Part of a small language model's weights.
Training: 89M tokens, 5404 steps.
MLP neurons of a small language model. Each row is named by its layer, matrix (gate and up: input weights) and neuron, and shows model dimensions 128-223. Each number is 128 + 32 x the weight over its row's rms, rounded and kept within 0 to 255. A neuron's up and down rows have the sign that makes its largest values positive.
After each neuron's rows, "fires on" lists the tokens most often at its 100 highest values on Wikipedia text that the model never trained on.

L4.gate95 [106  95 147 116 117 173 103  26 116 127 120 162 130  87 156  90 127 130 119 112 137 120 124 102 138 154 124 126 132 105  82 140 140 140  35 103 116 103 112 158 132 128 114 123 128 123  65 128  96 178 127 162 207  92 106  73 138 110 163 126 205  75 130 152  97 155  40 145 138 166  80 124  93 112 153  99  99 130 117 156 151 101 202 150 135 138 158 116 203 129 132  41 139 147 162 192]
L4.up95 [124  79 157 131 194 133 117 154 167 196 130 114 116 147 133 112  79 145 139 111 180 181 214  94  75  93 143 130  91 111 177 125  87 110 154 113 100 116  85 123 169 160 100 134 162 152 139 110  89 146 112 171 100 199 171 166 148  88 178 107 165 147  80 172 101 168 142 121 128 149 135 133  77  87  98  91 184 135 104  99 121 158 167 141 118  94  83 150 114 104 112  93 122  69 178 100]
fires on: "\n", " res", "r", "ar"

L2.gate82 [100 110 125 107 154 107  82 119 142 128  84 128 110 148 127 131 139  75  92 114 132 111  88 113 139 121 156 171 121 124 134 123 131  89 134 120  86 129 101 114 101 110 113 146 190 114 146 125 117 121 190 180 131 205 149 148 136 144  91 147 142  69  91 145 142  93 151 162 168 104 113  79 103  66 100 123 150 134  85 132 102 101 114 105 169 162 139  88 201 108 143 157 146  61 140 114]
L2.up82 [146  91 121 139 113 130 154 130  89 149 103 144 101 174 123  80  93 140  80 108 108 191 126 121 131 143 178 142  90 167 138 145 211 116  96 123 123 158  80 109 140 137  97 227 143 160 117 111 146 161 119 125 121 130 159 131 200 109 144 141 123 127 135 143 121 179 154 125 158 163  26 119 122 139 149 104 118  79 172 107  90 144  62  82 138  71 141  52 190 150 130 159 146  71 133 120]
fires on: "ames", " can", "ors", " resp", " 2021"

L4.gate61 [ 82 132 146 143 168 140  81 134 196 171 135 168 176 169 160 101 112  76 144  94  65  91 151 141 133  99 140 161 107 118 126 118 114 139 159 156  72 127  84 109 198 144 126 137  66 108 109 105 146 137 106 139 188 148 165  82 125 154 143 183 167  72 139  83 192 100 144 134 124 131 147 146 130 125 165 143 106 119  95 105 139 143  85  99  96 146 172 128 162 132  78 172  76 127 149  92]
L4.up61 [187  77 100 116 184 127 149 117 157 154 112 139 144 145 146 130 113  97 137  83 106  98 130 144 106 185 148 100 146  92 100 170 131  99 190 129 108  89 113 157 160 142 122 144  89 108  61 155  78 114 171 162 151 137 133 139 108 165 119  83 108 126 124  79 111 157 153 167 144 120  86 150 158 126 121 113 162 117 168 142 113 121 110 165 180 116 123 120 217 167 144 133  89 140 168  91]
fires on: " this", " This", "ec", " v", "ular"

L4.gate209 [ 62 100  76  37  90 134 136 125  75 121 127 122 128 178 172 145 129  98 153 170 110 127 177 130 195  99 114 116 132 135 127  63 114 135 191 143 119 120 136 117 122 135 166 134 160  64 191 138 127 116 122  94  98 143 155 165 132 126  90 160 151 159 109 132  95 145 100 170 122 133 143  79 133 105 156 107 109 123 121 134 122 154 102 122 160 116 100 196  85  73 155 191 187 129 194 158]
L4.up209 [ 99  73  88 130  68 136 147 186  53 112 161  81  89 135 148 181  69  78 113 176 112 123 162 128 185  90 179  85  91 159 137  97 112 126 103 144  31 104 143  90 133 105 135 129  99 117 133  65 107 132 125 146 136 161 153 170 153 105 137  82 159 134 103 129  92  89  76 151 118 152 144 109 127 118 122  74 100 144 119 134  97 164 129 120 118 110 148 161 116  74 150 191 106 166 204 163]
fires on: " de", "ran", "omb", "leg", "and", "enc"

L2.gate311 [ 97 143  80 156  84 164 148 226 109 108 155 177 164 123 137  97 134 139 193 134 112 154 144 120 148 134 105 165  99  94 136  93  91 116 150 192 150 126 158 165 118 116  83 165 179 106  89 131 106 151 150 120 139  58 104 115 140 150 187 107  96  82 114  86 109 108 150 104 121 153 128 170 102 114 127 111 150 137 131 158  76 124  99 115  91  87  76  63 134 117 119 125 177 122 175 203]
L2.up311 [105 128 134  91 141 127  67  49 121 157 156 123 113 156 186 128 142 182 170 125  55 146  97  54 124 148 133  94 158 181  70  73 143 120 154 155  71 120 139 156 152 145  78 107 116 116 136 107  93 123  75  98 130 137 146 146 157 142  90 175  99 118 191 115 146 126 199 134 156  83 193 158 170  64 122 175 138 136  74  97 142 185  66 119 105 131  98 130 110 147 111 129 103  52 130  95]
fires on: "ight", " Gold", "ove"

L2.gate93 [150 176 139 147 109 113  85 141 125 185 136 128 162 145 137 115  92 186 103  74  82  82 117 132 103 112 118 157 151 134 119 137 120 148 102  98  61 167  74 102 143  97 159 141 144 108 142 123 106 153  95 114 101 165 120  67 175  93 129 157 149  80 131  69 118 175 137 100 122 143  73 127  82 135 124  93 110 158 119 155 132  94 103  91 134 181 158 123 189 140 137 167 181 100 143 121]
L2.up93 [165 132  92 103 183 100 145 167 121 154 100 133 154 132 137  61  86 159 137 120 100 127 157 121 202 126 147 118 153 130 129 169 137 111  69  84  93  88  85 166 157 185 147 132  69 101 123 167 131 136 137 108 119 112 114  89 138 124 115 144 141 100  57  96 172 164 115 178 183 151 100 101  74 133 144 126 125  84  73 159 136  78 113 158 136 108 123  72 139 172 161 108  93 160 142  96]
fires on: " v", " prov", " can"

L2.gate266 [135  91 108  86 109 113  96 155 113 159 133 111 160 178 157 110 109 179 138 135  99 129 102 133 170 133 144  76 109 101  89 138  83 210 162  81 114 149 133 113 113 174 101 170 165  99 185 127  98 154 102 169 105 122  81 105 110  88 130 153 103 210 141 103 133 131 127 148  79 120 107 148 114 100 124 141 187 108 118 128 104 111 102 148 166 109 102 173 148  85 133 141 134 126 118  93]
L2.up266 [124 138 145 102 111  77 153 123 115 159 150 160 152 138 108 150 140 138  85 157 108 175 163 119 165 114  75 111  67 131 148 156 125  93 150  97  90 141 190  98 126 145 193 137  87  51 194 129 119 138 108 130 108 105 106 108  85 111 188 171 113  95 140  56 122 133 132  63 158 147 148 179 159 114 129  94 136 147  86  98 137  82 116 115 131 192 126 115 123  99 154 181 153 163 137  91]
fires on: " de", " el", " El"

L4.gate3 [108  77 123 123 112 139 193 152 115 155 145 142 136 164  78 125 139 135 196 156 144 108 183 137 118 158 115 113 132 156  95 144 109 116 112 137 156  85 100  74 151  89 100 178 148 201 135 190 144  94 125 147 154 169 171 112  96  89 184 127  77 170 159  84 107  99 137 169 128  82 156 101 130 140 123  97 128 120  82 112 193 112 156 166 135  99 138 147 141  74 133 119 198  97 147 155]
L4.up3 [145 157 133  87 113 142 146 182 131 102 100 100 101 174  98  64 112 142 174  84 128  66 145 184  79 137 166 101 162 104  83 173  99  91 107 144 141 112  99 174  97  77  93  93 125 144 104 166 131 112 175  77 119 115 128 161 140 130 163  66 157 106 103  72 138  83 114 144 153 146 121  72 141 185 116 147 167  85 100 120 136  86  99 116 110 114 125  83 157 146 132 133 137 111  88 194]
fires on: " th", " wh", " dr", " epis"

L5.gate130 [ 64 127  67 117 101 139 107  39 123 164 149 128 121  71 110 129 137 130  95 167 165 103 150 125 148 117  92 112  85 135 151 188  83  51 180 154 132 149 111 144 134 105 141 124 157 153 173 159 123 118 118 107 112 163 132  79 144 116  98 143 137 169 157 204 105 103 112 114 102 124 133 168 143 139 130 134 148 172 177 155 151 114 130 138 134  84 122 106  97  88  95 134 132 172 133 177]
L5.up130 [157 103  79  94 106 159 111 143 123 117 180 135  68 160  87 139  91 116 159 173 147 103 210 113  93  87  99 172 123 110 182 137 149 136 119  75  97  78 126 121 134 109 113 150 127 125  99 138 132 142  70  48 119 125 122  88 161 149 127  92 129  93  84 183 119 183 111  94 115  86 142 103 189 169 108 145 120 105 148  52 134 129  80 136  99 119 137 130  89 102 103 131 105 174 138 126]
fires on: "."

L5.gate96 [158 152 121  95 168  66 150  92 125 117  84 142  78 189 102 170 125  82 134  86  98 142 137  75 125 156  85 164 135 172 167 119 131 105 147 147 154 136 161 111 101 131 117 152 179 123 113 127 210 106 132 115 136 160 122 117 179 137 132 147 120 173 153 117 129 135 138 139  90 132  21 148 124 184 104 109 132  93  95 197  78  79  79 141 169 123  86 148 122 145 144 178  99 130 110 142]
L5.up96 [143 159 135 142  84 122 109 163 124 129  71 112  50 124 120 106 105 140 110 160 115 162 108 141 137 130 142 129 171 153 109 176  94  92 154  87 147 153 132  97 143  60 163  95 144 132  73 143  92 120  95 101 180 112 196 139 104 113 122  76 126 122 115 178  80 150 136 120  70 158 102 120 113 180 158 152 149 108 118  94 163 100 171  72 188 128 105  98  73 179 146 142  78 159 163 145]
fires on: "m", "l", "ott", " no", "d", "iam"

L5.gate190 [144 117  79 108 128 129 109 100 139  87 126 109 128  88 117 125 162 161 142 145 129 108 141 129 141 107 106 118 117  95 145  82  39 121 183 152 145 156 158 114  65  95 188 153 177 126  83 126  81 173 120 108 119 117 164 120 107 103 111  63 137 111 182 184 117 147 134 109 149  86 132 119 133 119  78 174  63 141 118 133  91 190 125 110 153 108  71  63 116 119 166  91 116  89 149 125]
L5.up190 [131 120 142 132 120 148 108  53 109 156 128 156 219 131 115 122 109  93 172 113  86 116 134 108 147  93 150 130 115 193 104  99 125 173 160  93 145 111  66 125 199 160  82  89 173 148 105 142  76 132 190 101 135 152 141 131  99  83 103 142 175 138 167 117  95 179 117 132 130 142  97 110 103 133 136 144 160 156 111 112 154 173  99 136  91 133  91 127 118 120 121 104  82  52 131 107]
fires on: "ig", "ight", "ate", "all", "ost", "us"

L2.gate284 [192 141 148 125 175 149 133 122 102  81 102 126 146 150 101 184 122 117  92 155 131 136 126 120 126 134  94 167 125 107 174 106 104 160 113 172 195 101 152 149 149 148 146 158  98  98 141 193 187 124 148  84 138 173 143 116 119 118  98 136 164 122 144  91 120 144 131 225 157  94 172 100 162 146  98  79  90  69 163 127 117  95 136  76 128 161  94 151 192 156  89 142 150 171 168 121]
L2.up284 [138 110 138 192  85  82 128 135  89 110 169 141 142  93 144 108  62  83 108 168  83 138 152 112  97 136  98  78 183 100 124  99 141 102 134  99 127 165 162 149  72  89  65 133 127 134  96 102 100 145 140 194 132  80  53 139 194  63 136  95  84 111 121 186 150 147  83 145 108 173 140 160 100 130 109 135 101 155 124 140 195 163 115  84 188 119 141 120 114 199 124 121 135 164 184 123]
fires on: " pl", "pl"

L4.gate268 [162 115 109 161 127  44 124 133 167 148 141  86 126 226 108 139 113 153 171 157  79  92 101  89 149 144  75 117 188 100 153 112  84 122 126 155 114 146  53 149  94  57 109 106 141  94 179 132 121 117 120 121 129 170 180  77 135  84  87 152 106 129 101 125  95 124 136 107 127  84  57 167 160 161 112 151 104 195 178 159  31 187 146 114 158 146 169 137 173 130 104 127 136 124 145 141]
L4.up268 [102 180  78 111 153 122  87 154 147  90 144 153 135 217  90  90  80 127 158 148  84  96 155 127 133 134 106 130 118 129 127 186 148 162 106 161 113 160 110 148 113 150 123 145 164 117 109 146 159 189 163 108 136 110 161 135 124  74 117 148 135  96  82 115 109 108 115 175 159 154  99 128 192 173 114 186 173 119 136  97 109 179 138 102  70 177 167 131 104  95 175 184 126 145 136  67]
fires on: " car", " v", " vi", " Char", " App", " port"

L2.gate62 [161 145  78 141 218 116 139 153  80  98 129 150 168 157 112 153 130 179  98 140 105 117 120 165 160 142  58 162 109 169  96 126  96 124  73 144 128  73 163 139 142 130 107 190  93 141  82 131 142 179 125 149 195 106  98  90  85  84 107 169 101  68 114  84 124 111 144 107 167  51 109 178 116 148 119 132 119  81 168 114 110  42 175 127 143 126 164  97 146 134 130 131 114 132 133 140]
L2.up62 [173 138  89 123 142 135 156  97 106  82 139 157 145 194 167 154 110 146  62 169 100 119 189 135 155 169 114 129 145 114  79 158 106 146  74 105 105 141 146 168 167 152 125 122 131 148  87 139 118 173 139 125 182 105 115 112 115 115 126 163 149  86 147 102  87 125  99  92 143 116  92 171 153  99 147  98 154 151  88 142 115  49 177 142 166 190 155  60 176 153 131 131 112  93 151 108]
fires on: " v"

L5.gate299 [123  97 175 136 135  82 108  85 145 161 109 151  79 112 140  78 107 166 136 107 128 149  86 194 142  85 157 141 102 137 138 101 164 144 115 108 136 149 142 130 136 123 170  92 197 152 146 111 192 119  81 119 128 143 159 109 151 118 119 113 117 131 144 115 193 113  93 134 130 151 151 152 122 107 146 167  46 113  72 120 157 115 125 125 156 108 109 136 144  95  85 174 120 132 124 139]
L5.up299 [109 100 123 185 163  96 165 173 116 155 131 124 129 115  95 132  88 160 146 112 121 122  67  90 124 104 129 149 103  65 117 150 188 126  78 133 130  82 190  76 147 116 154 174 152 144 126 132 169 176 133 124  83 200 124 119 130  99  83 134 153 170 184 135 179  96 133 124 108 135 165 156  91 140 129 203 131 125  72  81 115 123 109 154 133 154 138 109  63 126 156 152 154 129 134  36]
fires on: "old", "urn", "c", "ever", "ec", "ell"